python train.py --hidden_act="swiglu" --norm_place="pre" --rope_fraction=0.25 --tie_word_embeddings=false --parallel_block=false --init="normal" --init_std_up=0.0418 --learning_rate=0.00078 --lr_head=0.00657 --schedule="wsd" --batch_tokens=65536 --dataset="wikipedia_en"
MLP neurons of a small language model. Each row is named by its layer, matrix (gate and up: input weights; down: output weights) and neuron, and shows model dimensions 80-175. Each number is 50 + 12 x the weight over its row's rms, rounded and kept within 0 to 99. A neuron's up and down rows have the sign that makes its largest values positive.
After each neuron's rows, "fires after" lists the tokens most often just before its 100 highest values on Wikipedia text that the model never trained on.

L9.gate476:68 42 67 41 62 48 66 46 60 31 49 47 63 41 48 44 61 43 41 29 51 50 36 68 64 42 28 63 42 64 42 41 49 60 48 31 36 43 35 71 44 49 62 49 70 50 77 53 28 49 55 56 64 41 43 45 55 31 34 47 35 35 38 52 29 25 33 56 66 36 39 50 50 46 52 38 44 44 54 46 52 42 59 51 47 48 60 62 59 53 43 37 53 53 42 29
L9.up476:64 47 68 48 70 34 71 36 45 47 64 36 82 55 89 65 57 35 40 62 43 63 34 41 59 43 52 65 40 45 38 39 52 56 62 54 59 36 39 47 48 55 68 68 30 50 32 54 28 66 42 77 57 57 29 38 59 31 19 59 48 52 20 53 39 42 66 48 40 70 31 78 59 45 45 35 56 22 32 52 46 43 35 38 44 32 53 54 47 44 46 30 45 60 36 33
L9.down476:50 44 45 60 58 46 64 33 39 53 59 50 43 55 79 35 71 46 44 48 70 53 49 59 61 54 38 50 69 46 50 31 41 32 45 47 66 54 53 43 51 36 37 47 46 31 76 52 54 66 52 50 57 44 51 47 46 19 33 51 65 34 38 63 21 43 60 58 46 64 43 41 55 44 65 62 41 43 58 66 46 34 62 49 56 66 55 46 62 45 55 49 36 35 35 65
fires after: "(", "In ", "in ", "16"

L2.gate369:50 51 48 58 54 50 49 56 58 63 45 50 08 47 54 39 49 51 51 60 67 44 68 66 57 54 41 61 23 65 34 45 63 24 48 29 38 71 46 55 51 48 51 53 34 36 59 49 43 49 58 63 41 52 45 53 42 64 39 54 25 32 48 33 51 38 62 38 37 62 35 43 59 70 72 64 35 55 61 31 31 61 61 40 45 39 44 46 57 59 39 52 35 53 23 56
L2.up369:38 62 63 60 55 42 44 59 57 40 38 59 22 52 47 50 58 52 60 66 75 48 42 60 72 52 57 55 32 54 38 42 58 45 62 62 34 68 53 53 64 47 41 46 35 48 61 46 55 59 45 65 52 58 49 35 71 35 36 63 41 35 47 51 61 40 70 54 62 57 12 42 58 74 71 62 38 43 62 49 40 71 49 59 48 49 51 58 50 52 36 56 31 22 44 51
L2.down369:49 47 48 38 71 35 46 67 50 42 36 74 35 46 60 48 60 43 50 62 75 60 44 56 60 41 52 36 70 49 62 44 40 58 51 65 48 62 40 42 50 60 31 28 46 30 51 37 81 66 39 42 58 50 52 26 41 53 41 66 38 48 49 65 42 44 58 66 59 80 43 43 60 67 61 52 46 30 63 69 58 68 29 63 54 56 50 61 42 51 61 50 58 34 49 44
fires after: "| ", "|", "- ", "("

L6.gate576:34 57 46 52 47 48 45 29 71 56 32 39 40 52 51 50 47 71 63 47 42 51 44 55 35 49 37 44 38 60 52 42 50 40 67 42 38 47 32 68 29 59 57 33 70 48 80 63 49 67 56 66 52 73 63 63 57 62 58 47 42 60 47 52 48 48 51 42 35 40 56 42 39 42 45 43 40 46 47 44 42 35 56 73 45 49 57 44 61 48 45 52 50 51 29 39
L6.up576:34 56 62 44 45 57 56 48 64 39 48 51 42 40 42 38 39 70 69 64 43 43 41 61 50 56 58 39 31 57 28 49 41 07 66 44 66 31 32 53 59 57 48 49 47 55 39 28 56 35 56 41 43 65 43 23 47 36 44 60 39 68 48 41 62 52 50 58 51 32 36 50 38 40 60 34 56 39 41 50 63 54 53 50 54 68 50 59 55 43 60 37 38 42 41 72
L6.down576:42 69 46 24 36 62 59 49 49 44 26 27 41 31 41 35 50 53 34 56 75 54 55 54 54 47 65 47 31 60 52 46 69 57 46 58 50 28 41 34 66 62 47 33 50 58 57 47 52 62 64 62 78 56 51 52 57 45 41 53 53 58 52 63 42 41 36 59 43 30 52 33 25 50 55 48 47 76 46 42 63 31 53 70 69 38 58 29 72 53 26 31 56 40 32 67
fires after: "| ", "Released", "p", "P", "T", "comp"

L2.gate447:49 55 52 35 62 27 41 46 55 67 48 40 46 75 51 53 52 57 44 68 42 37 48 54 52 50 60 72 71 47 33 53 35 37 73 24 62 31 44 52 51 43 69 53 46 50 63 59 42 67 41 59 64 58 50 73 28 57 52 60 69 47 56 53 42 47 32 50 62 65 62 64 76 62 29 55 30 35 37 26 57 46 50 68 59 77 37 47 58 52 63 31 49 28 74 41
L2.up447:52 27 57 42 42 51 46 27 41 53 56 45 57 73 36 52 49 47 68 39 41 66 53 56 31 58 58 55 37 65 73 51 35 46 57 45 29 70 61 21 53 31 54 32 68 50 62 50 64 52 76 54 61 49 57 25 57 57 62 42 58 57 52 59 45 41 53 54 44 53 65 49 54 44 53 59 72 60 73 49 50 71 66 59 68 44 52 70 56 54 47 76 70 66 68 53
L2.down447:59 63 81 49 57 58 52 34 48 58 42 72 39 66 38 48 27 39 57 45 47 62 61 48 56 43 61 54 36 48 70 39 78 63 45 47 71 59 24 47 51 32 29 45 37 52 31 62 55 37 28 47 27 64 52 54 72 51 33 42 46 39 42 36 46 61 54 53 48 64 25 51 55 45 27 49 53 48 34 32 69 45 51 48 64 49 36 48 32 55 24 49 64 49 55 59
fires after: "S", ", ", "leg"

L9.gate9:33 80 52 64 59 72 39 64 39 43 62 36 54 20 49 43 54 50 38 43 48 59 44 62 50 56 23 53 54 28 38 45 46 60 52 56 36 43 45 48 71 50 69 62 46 38 63 46 39 61 63 59 43 41 35 54 49 38 49 60 49 37 53 56 38 54 57 53 73 53 48 55 66 36 69 35 39 53 31 56 54 40 51 37 50 48 53 40 49 59 61 49 59 53 48 55
L9.up9:49 56 59 62 49 58 39 48 63 42 47 60 63 53 59 37 71 46 59 39 40 64 56 50 53 60 33 48 51 26 44 55 55 77 64 33 38 68 33 69 67 31 50 26 29 78 52 50 44 60 60 53 58 55 39 44 15 38 36 47 43 61 43 60 35 44 25 58 78 49 51 42 47 31 55 30 27 42 49 40 37 53 60 22 61 54 50 28 36 65 22 45 54 46 54 52
L9.down9:46 66 46 68 54 44 45 47 57 57 42 39 44 62 57 55 62 49 25 63 49 41 35 52 47 53 40 49 54 40 59 46 48 55 57 52 52 47 56 41 71 52 56 36 58 52 52 46 48 47 64 50 49 54 45 47 51 39 36 43 55 27 53 65 53 35 53 51 62 55 48 48 59 40 71 46 37 53 49 46 50 41 56 41 41 61 40 45 43 44 50 40 60 46 39 41
fires after: "|", ".", "8", "er", "ers"

L9.gate22:54 36 35 51 46 51 55 39 55 59 84 51 26 68 38 47 63 57 45 49 64 63 68 66 70 45 53 43 51 35 44 64 72 33 38 75 57 75 61 73 56 44 65 54 47 45 76 50 26 40 35 34 49 26 59 44 62 52 47 46 50 35 59 55 35 40 55 24 68 49 50 33 64 34 58 55 51 73 50 43 63 56 50 36 49 54 57 16 31 85 45 56 37 31 37 49
L9.up22:48 56 47 60 38 32 71 52 47 60 57 45 61 39 31 45 59 33 46 39 57 55 29 64 57 32 35 56 49 89 54 54 59 37 37 56 43 57 52 66 68 59 56 62 53 30 34 67 18 21 45 45 45 38 40 51 81 56 36 54 52 55 51 43 60 65 34 54 62 54 58 49 48 40 54 49 58 58 48 73 33 56 75 67 40 57 55 68 28 56 50 40 48 31 40 74
L9.down22:57 60 42 66 61 60 43 47 52 47 39 53 53 68 40 51 63 37 51 32 39 43 46 48 50 50 74 49 33 49 62 37 46 60 47 37 49 41 46 49 51 51 42 48 49 22 15 88 32 58 49 49 71 53 49 55 37 64 44 45 58 44 53 47 74 72 50 41 51 36 40 49 66 54 13 39 49 63 47 24 41 50 54 48 34 56 64 27 43 63 54 49 81 41 56 40
fires after: "D", "|", "v", "Er", "d", "V"

L9.gate364:44 62 45 62 36 44 61 47 51 49 48 49 61 28 66 44 57 34 45 53 42 60 45 57 44 47 49 54 60 46 40 59 37 70 58 64 41 45 53 45 48 55 49 37 61 45 39 61 42 60 46 75 53 72 36 38 26 47 66 45 50 40 55 60 54 50 42 52 71 70 37 50 69 48 47 41 59 59 22 52 56 54 46 38 44 41 51 44 12 57 40 64 33 60 27 51
L9.up364:60 51 49 59 52 43 67 29 46 35 43 59 60 41 50 53 39 35 45 50 28 38 36 55 46 41 36 41 44 38 26 49 44 54 59 70 57 49 34 68 56 38 44 54 58 55 70 60 59 60 57 48 29 62 48 38 43 57 69 61 39 28 43 45 51 76 37 57 57 54 64 59 57 49 59 46 40 23 39 47 40 62 44 54 46 60 46 51 50 67 34 64 47 38 53 37
L9.down364:43 49 54 62 57 64 54 50 42 46 60 56 62 49 46 55 42 40 45 70 58 39 46 48 42 39 61 50 47 47 59 41 54 57 54 42 57 49 64 55 52 45 58 42 44 46 52 55 49 53 43 41 48 48 47 48 75 56 44 51 59 32 52 50 52 59 49 69 43 55 61 51 52 46 70 54 55 35 64 58 51 40 50 49 46 36 42 37 47 58 46 50 58 74 58 46
fires after: "|", ")", "."

L9.gate621:68 63 38 43 46 42 51 26 71 79 58 56 43 59 61 47 59 35 47 52 40 37 68 46 66 54 57 70 47 46 31 70 43 39 78 37 55 65 38 58 56 46 86 36 39 43 61 50 40 73 61 56 49 67 39 58 34 48 36 55 32 43 38 46 53 44 33 49 71 64 34 66 39 57 63 40 47 53 54 55 45 51 51 50 70 57 64 39 31 54 34 30 50 57 25 37
L9.up621:42 49 49 37 56 67 48 41 49 41 55 48 14 55 56 41 54 28 45 34 43 35 66 51 62 58 44 52 27 64 68 48 57 48 58 43 32 42 36 44 38 52 55 46 81 55 43 37 46 42 52 36 29 42 46 49 46 49 70 52 36 47 27 52 50 58 40 39 55 52 44 60 57 54 48 61 49 62 71 59 36 53 62 55 45 61 37 54 42 25 43 41 37 33 68 54
L9.down621:48 39 44 35 64 57 67 40 31 49 38 90 35 60 66 42 41 68 49 49 63 44 63 37 46 44 54 33 34 46 59 40 41 55 41 56 47 50 59 59 54 44 57 49 32 53 39 33 51 50 52 39 53 39 39 46 61 46 67 48 52 65 32 33 30 64 44 52 30 36 46 51 46 56 40 70 57 43 62 32 47 43 58 59 54 34 55 63 60 39 54 62 49 17 60 68
fires after: "| ", "\n", ": ", "(", "′"

L9.gate124:55 69 76 56 48 57 48 43 48 56 58 46 64 49 60 35 62 52 44 44 56 79 53 52 40 63 23 59 58 33 58 46 56 44 69 55 52 67 33 72 64 49 53 47 40 46 62 60 34 45 55 64 74 66 32 64 20 57 32 46 48 39 60 65 57 42 28 54 74 48 38 62 56 46 52 35 29 62 39 44 63 57 62 34 54 59 52 65 28 57 46 40 61 63 40 39
L9.up124:52 69 57 52 50 58 48 53 49 44 58 37 60 36 53 33 70 52 34 58 47 71 36 59 32 50 37 44 63 34 55 46 48 37 73 60 49 54 35 65 79 33 53 46 39 49 71 47 36 50 48 53 57 58 33 38 25 39 33 51 46 16 47 53 60 57 42 58 76 62 39 57 53 36 74 35 27 49 44 38 71 51 60 46 36 54 43 58 33 56 55 33 54 46 45 68
L9.down124:48 44 38 53 52 48 45 54 52 64 64 38 47 54 50 41 60 43 31 57 43 43 51 52 42 51 49 52 59 29 61 45 60 41 48 62 53 39 55 45 60 48 57 42 58 41 53 55 51 62 54 47 46 50 41 56 52 52 43 48 57 30 46 64 72 55 52 54 50 60 59 47 40 38 68 49 51 50 42 44 57 54 48 51 33 62 41 61 60 48 59 50 46 41 52 56
fires after: "|", ")", ".", "8", "er"

L3.gate438:51 55 55 36 34 49 52 40 37 70 52 43 36 55 27 43 41 68 61 43 38 48 41 50 53 52 29 63 58 54 56 61 26 48 31 47 54 60 50 49 48 61 76 46 48 58 68 48 41 41 55 42 58 44 43 49 21 60 40 44 47 56 57 38 35 29 41 58 65 40 51 50 59 66 53 37 33 28 26 52 55 45 46 53 57 43 51 40 25 53 48 52 42 73 56 21
L3.up438:43 58 52 23 71 54 41 42 39 32 54 56 41 60 46 72 46 40 58 56 54 44 66 58 58 51 50 51 45 51 45 61 33 48 55 51 59 48 41 55 31 46 57 63 20 41 55 52 52 61 46 58 29 48 49 50 41 50 40 55 54 50 49 52 42 42 57 45 46 61 43 72 47 32 57 43 41 34 54 36 34 48 50 78 43 63 33 31 24 49 35 47 64 40 51 25
L3.down438:32 40 54 30 67 57 35 53 44 39 51 47 47 37 64 54 41 43 56 49 53 45 46 66 43 51 62 50 45 46 62 63 49 56 45 36 56 55 42 49 43 40 59 36 27 13 47 38 68 52 45 55 40 52 70 58 54 52 53 70 59 52 36 47 46 35 44 35 36 58 47 64 60 40 65 57 55 40 52 36 60 45 55 68 70 77 24 51 52 47 43 49 59 42 48 31
fires after: "\n\n", "=", "9", "0", "- "

L7.gate461:42 51 46 40 61 27 50 62 37 56 48 51 39 53 25 52 50 55 34 47 73 40 45 36 59 47 78 53 65 79 72 54 44 55 41 54 59 54 43 65 46 61 75 50 16 53 28 75 40 77 62 49 41 48 45 38 34 62 45 50 61 62 74 58 59 41 44 19 70 45 44 56 29 58 53 57 51 47 36 36 37 38 71 52 64 70 51 30 53 47 74 58 51 43 51 46
L7.up461:49 54 29 42 54 46 46 43 48 44 41 63 34 62 34 77 52 48 41 66 72 37 48 38 56 67 50 62 70 33 65 52 58 73 42 56 54 61 31 41 67 47 61 48 46 62 49 51 59 60 51 43 60 43 52 31 44 57 37 64 75 50 54 71 52 40 36 31 57 42 47 59 48 55 41 79 34 58 42 14 41 58 75 54 79 54 41 36 60 55 66 47 54 41 58 53
L7.down461:37 56 52 46 56 49 40 71 62 16 52 58 69 36 36 26 56 46 41 56 58 55 41 55 52 61 50 53 40 59 35 35 46 29 43 49 50 41 47 55 43 53 49 17 32 56 48 60 64 63 57 52 46 59 53 48 43 45 50 59 70 40 54 69 35 41 64 52 53 35 50 58 48 71 46 60 42 48 45 40 64 63 45 61 26 37 62 67 43 54 45 39 61 44 60 43
fires after: "=", "\n\n", "\n", "List ", "is ", "- "

L2.gate255:41 71 51 73 41 70 59 34 43 48 58 49 69 39 59 49 40 54 41 74 51 29 33 31 41 42 24 33 70 40 26 59 64 54 71 62 38 50 34 52 52 42 46 35 58 47 32 47 32 55 58 46 27 74 48 61 60 50 57 52 52 37 45 46 53 43 58 46 67 37 49 22 27 50 68 75 46 64 52 37 42 50 60 43 59 52 56 32 55 51 35 51 52 46 46 52
L2.up255:37 64 52 59 57 51 27 62 54 55 43 55 47 64 47 57 43 68 51 57 58 29 33 53 73 50 45 43 52 55 63 48 53 60 45 35 49 46 32 49 65 52 60 46 43 45 55 72 59 32 38 55 48 47 51 68 68 49 47 61 56 35 56 59 58 75 33 39 40 56 32 42 46 49 28 25 60 25 50 64 45 40 54 54 39 51 49 55 48 64 54 50 36 35 58 57
L2.down255:64 47 53 42 50 41 64 65 43 57 40 67 60 44 44 64 80 43 42 52 31 42 60 54 56 47 31 54 51 43 42 52 58 48 67 48 53 58 48 63 69 41 58 57 44 38 62 50 62 48 44 49 55 70 43 63 43 47 42 64 49 49 66 68 45 44 28 50 69 57 26 58 50 40 50 38 42 37 36 55 39 42 58 45 47 41 62 26 33 54 47 52 40 35 31 51
fires after: "| ", "- ", "\n\n", "ear", "pp"

L4.gate652:69 68 34 32 61 35 46 62 54 42 37 69 42 64 36 46 60 46 47 59 49 22 47 73 44 48 61 43 71 43 29 59 38 53 59 35 42 33 44 62 34 72 72 39 40 57 49 54 54 73 57 53 44 15 44 67 17 53 50 34 56 54 70 50 62 48 67 49 55 40 42 31 47 54 32 57 46 39 43 56 64 48 63 24 55 66 47 29 45 46 48 56 49 61 40 60
L4.up652:53 64 63 54 58 78 77 55 52 61 57 43 53 71 63 74 46 54 62 53 60 32 23 58 45 37 36 60 63 35 41 57 53 59 51 41 79 49 57 23 45 57 44 51 39 63 39 42 48 48 51 49 60 26 29 43 51 45 55 46 54 59 43 55 49 31 50 51 48 49 26 48 58 37 50 40 49 56 29 47 54 46 43 62 49 53 57 59 25 58 44 51 51 60 45 39
L4.down652:33 33 55 36 61 44 41 61 45 55 51 22 61 31 31 48 54 39 52 50 58 61 60 61 49 53 46 57 46 46 48 54 49 41 35 43 47 62 56 47 41 54 30 67 62 42 46 48 46 37 46 57 55 66 43 46 54 38 45 45 61 54 48 31 27 52 72 59 44 48 53 53 38 55 63 31 33 75 52 50 31 53 63 62 67 54 27 29 42 65 40 36 50 44 52 26
fires after: "in ", "- ", "In ", ", ", "\n\n"

L7.gate679:40 54 50 74 38 59 46 48 62 62 43 60 45 43 63 54 53 60 26 39 65 58 36 46 67 60 33 56 38 63 52 68 53 54 29 64 62 73 48 50 32 60 42 38 52 25 54 50 42 51 64 42 67 50 47 60 49 48 46 42 41 44 46 48 55 36 37 55 66 57 46 47 50 64 40 28 24 59 33 47 27 60 57 58 43 41 62 32 45 50 54 32 45 73 38 54
L7.up679:25 63 57 76 66 57 49 65 55 51 61 78 62 32 65 57 61 51 52 57 58 69 37 64 43 41 40 38 56 41 45 56 53 52 54 41 34 56 32 73 59 47 44 37 61 40 66 51 52 31 56 29 58 71 64 49 64 33 44 57 49 27 41 55 57 57 41 63 80 58 79 52 61 54 76 53 51 47 35 40 62 52 51 49 44 37 49 41 45 48 60 43 69 58 60 37
L7.down679:47 39 45 56 60 47 47 14 40 39 79 43 86 43 39 47 56 54 36 71 49 58 43 50 60 53 28 38 64 49 56 38 60 45 57 53 27 53 34 63 54 52 56 41 57 54 74 55 50 47 47 42 51 58 56 58 51 50 66 59 56 10 60 64 54 52 46 47 45 62 58 51 57 47 74 47 47 47 49 59 59 57 57 32 51 52 41 54 44 41 57 32 42 43 37 50
fires after: ".", "|", "season"

L4.gate47:60 26 57 48 57 39 50 61 51 80 44 64 47 60 27 56 34 42 47 39 51 36 43 71 51 66 38 60 56 49 44 59 32 57 25 62 67 51 64 82 45 54 58 56 53 38 61 72 49 65 54 53 49 39 62 55 38 40 62 43 55 53 54 54 57 63 56 31 31 52 66 67 53 58 31 43 66 60 61 60 51 47 35 43 45 34 61 33 59 49 55 34 51 40 42 46
L4.up47:73 60 64 47 54 64 47 38 38 55 63 40 51 78 37 61 68 46 70 49 58 62 59 53 40 42 49 30 46 54 43 59 44 49 53 46 65 59 47 53 45 48 58 79 37 52 57 77 60 39 32 50 38 40 64 73 40 33 36 56 47 47 64 58 32 50 50 52 56 52 41 42 51 51 35 50 45 44 42 45 49 25 37 42 42 51 63 67 69 41 37 72 45 52 54 51
L4.down47:33 60 49 57 29 56 41 44 39 56 39 51 68 42 69 33 35 53 36 49 46 40 47 35 56 57 48 53 47 40 73 62 51 41 49 63 45 27 54 46 32 57 61 75 34 56 50 45 41 49 52 53 51 39 63 45 48 50 47 65 64 53 49 54 42 50 23 76 53 43 55 45 73 44 35 31 45 49 71 34 73 49 53 38 60 49 34 48 66 49 52 43 42 49 52 52
fires after: ", ", "; "

L2.gate72:65 73 61 57 46 55 43 07 56 48 55 53 55 46 55 54 39 73 50 69 57 38 49 71 47 54 55 44 61 58 51 35 32 33 55 72 32 36 46 44 61 42 79 50 52 62 52 46 59 61 60 35 43 77 45 47 47 48 59 58 64 49 49 57 43 52 47 48 70 61 54 49 61 57 65 28 48 47 54 35 62 56 72 40 41 53 57 50 50 55 35 49 90 79 43 37
L2.up72:53 56 57 30 52 78 45 47 59 44 42 43 56 58 42 69 44 68 57 53 57 45 55 59 45 40 49 34 67 52 56 57 20 48 61 49 41 50 38 26 46 73 71 59 61 63 72 40 52 36 66 34 43 54 51 48 40 40 58 49 33 37 60 63 66 72 43 40 68 31 46 59 59 54 63 59 62 58 56 68 70 57 56 55 25 40 45 41 41 68 53 27 65 41 42 54
L2.down72:39 62 46 58 69 44 67 70 30 40 42 53 77 48 54 56 42 95 63 41 43 49 63 47 45 42 52 59 43 50 29 48 29 66 66 54 37 62 44 58 59 47 54 58 53 50 62 44 48 26 37 43 67 50 47 50 55 43 54 53 37 31 62 62 52 60 50 52 39 65 49 49 59 45 48 65 74 64 43 45 65 45 28 47 55 52 69 52 45 55 47 47 56 33 53 52
fires after: "\n", "\n\n", "the ", "| "

L9.gate665:46 59 63 67 49 49 46 51 58 49 61 41 44 34 50 36 30 30 62 61 46 53 36 58 43 34 48 40 72 54 63 78 56 59 42 34 56 65 47 65 53 57 57 53 62 57 59 59 51 51 33 48 47 41 64 55 46 65 37 74 62 46 63 54 42 47 46 51 59 40 36 34 20 39 74 73 38 48 57 49 74 41 49 48 40 51 56 34 51 66 51 62 36 47 50 44
L9.up665:43 52 43 49 69 69 45 33 57 59 30 40 59 43 55 59 40 53 12 47 50 67 46 51 38 55 33 62 52 39 52 54 87 69 35 45 53 43 55 42 54 43 46 51 74 23 27 50 36 52 52 57 51 64 42 40 38 67 33 67 51 69 54 46 47 41 60 33 41 52 57 43 33 65 59 49 34 52 36 53 41 37 57 42 50 31 48 50 52 71 57 60 56 47 61 55
L9.down665:72 56 44 48 60 50 51 47 37 28 32 47 40 76 46 36 44 62 41 61 35 35 46 34 58 50 48 47 55 41 47 42 79 59 32 44 72 59 37 59 56 46 28 57 56 34 57 64 55 35 48 68 63 47 41 56 63 39 34 65 54 54 31 44 56 40 35 40 40 56 47 65 46 41 58 55 56 55 57 65 64 50 38 58 47 44 49 28 39 57 69 61 60 32 71 70
fires after: "C", "| ", "D", "E", "V"

L9.gate430:47 46 56 43 63 27 42 67 63 46 49 57 51 39 58 40 50 43 49 31 32 48 30 48 51 75 61 68 61 42 52 53 61 46 49 54 68 56 60 49 59 38 45 50 50 47 52 46 53 61 38 30 51 31 48 41 36 68 60 28 57 35 45 59 46 48 54 43 52 62 43 49 49 51 60 38 47 45 48 42 48 67 89 72 52 52 52 58 49 54 68 48 52 63 51 65
L9.up430:59 64 41 40 59 72 37 58 69 47 48 56 36 52 28 57 47 61 53 35 65 54 48 55 60 34 55 40 42 56 38 63 60 45 61 54 46 46 56 59 32 59 51 55 64 49 48 28 44 56 33 43 50 44 48 43 72 60 58 72 53 60 70 50 73 34 50 43 51 45 68 40 27 52 56 33 53 59 46 60 34 56 54 48 47 69 65 64 56 72 32 47 42 47 42 65
L9.down430:44 34 60 50 47 43 48 56 44 51 57 55 49 33 54 40 57 57 62 67 54 42 60 22 39 50 37 52 53 48 48 39 35 12 40 62 59 54 53 54 44 63 75 57 29 57 52 54 30 47 39 54 56 43 40 59 41 29 37 67 41 37 43 54 35 63 44 64 52 63 43 59 64 83 35 55 36 44 53 41 61 61 62 68 45 57 58 40 57 53 32 60 46 55 56 48
fires after: "N", "| ", "L", "V", "J"

L9.gate259:57 54 33 46 36 53 41 37 56 45 18 42 39 54 53 36 50 34 31 53 44 40 49 45 57 38 48 39 45 52 20 55 70 67 64 56 64 38 49 68 62 53 62 51 55 67 66 29 62 53 45 46 58 41 48 56 59 75 40 57 46 67 60 49 65 51 58 47 38 18 40 37 30 63 71 58 40 49 44 52 49 64 26 46 67 19 59 62 51 30 64 55 51 61 81 44
L9.up259:39 51 44 44 56 45 52 50 56 44 53 30 53 62 53 24 59 40 76 56 65 59 33 46 45 36 61 37 67 67 47 48 65 43 63 42 51 55 47 50 54 35 41 50 48 42 51 35 52 56 46 40 57 49 38 57 55 56 31 46 28 77 49 49 29 44 58 35 52 33 30 56 66 39 58 41 52 55 29 54 48 62 45 51 18 61 56 47 44 46 37 50 09 47 59 66
L9.down259:57 47 50 57 38 59 42 53 51 50 57 73 44 40 51 39 32 66 43 71 56 39 49 60 38 44 70 37 26 33 48 48 62 49 65 69 73 52 48 52 61 26 42 57 30 38 48 57 21 51 42 58 50 26 57 61 46 56 34 39 62 44 31 51 58 42 51 81 57 45 67 42 42 54 47 54 46 62 40 34 49 29 36 69 47 17 42 45 44 64 38 35 48 47 53 47
fires after: "Ch", "B", "P", "T", "Gr"

L9.gate643:43 65 36 61 50 49 43 43 62 36 50 50 46 47 53 67 51 32 39 62 51 51 35 59 43 42 52 57 49 56 39 55 42 42 38 35 52 43 28 53 70 45 85 49 37 39 49 37 23 55 61 46 56 44 33 62 31 53 24 51 45 44 42 52 49 43 45 47 75 45 33 59 51 35 49 42 51 51 27 20 66 46 44 40 62 53 43 64 68 56 54 52 37 55 36 61
L9.up643:37 48 45 59 45 88 39 42 60 55 64 47 39 54 65 54 71 53 30 57 64 31 29 61 43 38 56 54 39 63 46 58 43 53 69 28 59 57 58 55 55 46 49 49 61 59 47 39 42 52 60 45 49 45 63 44 32 36 56 68 51 40 63 32 42 41 60 58 55 43 62 31 50 56 61 53 61 55 52 55 64 43 30 54 70 39 41 41 70 64 40 50 59 54 63 54
L9.down643:28 34 47 60 51 52 52 67 57 51 50 50 68 47 33 39 65 42 69 28 48 50 52 54 55 63 75 42 51 65 62 61 45 57 19 49 52 37 62 56 42 71 32 52 44 57 51 46 59 54 37 78 57 43 59 50 53 46 54 32 57 44 53 40 52 52 59 55 33 61 62 56 47 57 28 50 40 53 53 57 45 50 63 51 59 48 58 40 23 41 30 57 56 26 55 37
fires after: "| ", "\n", "== ", "==", "\n\n", "#"

L4.gate633:26 53 72 42 61 58 40 62 54 46 53 46 62 57 61 39 51 40 60 32 44 80 53 52 55 54 76 49 49 42 46 54 73 47 37 31 79 50 33 44 57 37 66 55 61 53 62 43 49 65 35 51 45 39 53 56 61 29 44 41 51 79 37 38 48 36 49 48 55 44 37 66 34 56 46 61 76 35 45 47 18 38 58 39 42 65 72 47 50 29 51 37 61 46 65 40
L4.up633:42 51 62 54 49 34 55 46 66 73 56 60 40 92 58 39 55 64 51 20 49 55 73 50 40 61 58 36 39 59 56 52 44 43 36 37 55 39 73 54 38 65 47 45 66 62 54 59 67 44 55 45 53 29 61 53 44 67 45 37 49 63 42 48 41 24 75 46 27 45 54 68 43 37 47 31 56 51 49 27 45 52 52 62 66 36 43 67 55 53 60 53 54 65 71 48
L4.down633:83 57 48 46 59 37 53 46 54 56 60 56 41 41 71 53 15 54 56 47 52 46 54 53 46 49 74 36 23 45 43 57 40 41 51 60 51 44 51 49 48 53 52 43 47 50 46 47 44 47 43 49 57 39 46 42 44 62 48 26 54 39 58 50 59 31 48 48 44 49 28 59 60 21 35 31 45 45 48 56 20 67 54 63 39 53 49 48 54 51 51 38 37 15 51 49
fires after: ", ", "in ", "of ", "es", "the ", "New "

L3.gate221:45 56 56 61 34 52 35 71 61 55 46 48 54 48 44 50 25 67 60 45 58 59 43 33 47 74 62 53 59 42 67 57 56 64 63 22 29 73 46 62 54 78 40 60 48 55 49 57 28 45 43 52 50 44 62 53 61 64 60 38 49 46 38 57 50 39 52 64 64 46 64 44 58 43 49 57 54 53 58 78 45 66 70 55 80 70 56 56 45 59 60 53 52 51 60 32
L3.up221:75 49 42 57 72 52 52 61 58 50 49 58 38 51 37 46 32 52 58 46 26 66 60 51 54 76 50 58 56 40 53 41 71 25 59 34 84 45 69 26 61 80 56 52 65 54 51 54 31 61 47 38 54 56 45 32 54 40 33 60 37 55 56 61 44 57 42 36 52 51 54 47 39 43 73 39 35 79 37 47 45 43 54 54 53 38 58 43 47 41 39 38 44 49 50 52
L3.down221:32 41 48 59 67 62 51 58 41 56 50 16 56 17 62 59 40 36 68 38 48 39 32 69 44 56 66 49 40 49 41 39 41 61 63 35 40 54 53 57 45 61 61 52 53 62 58 52 36 54 59 44 51 38 54 35 51 56 29 68 40 43 57 54 45 47 50 44 72 53 66 50 35 37 51 56 65 37 59 74 47 63 39 42 61 56 69 56 53 66 54 56 33 45 53 42
fires after: "L", "V", "os", "K", "P"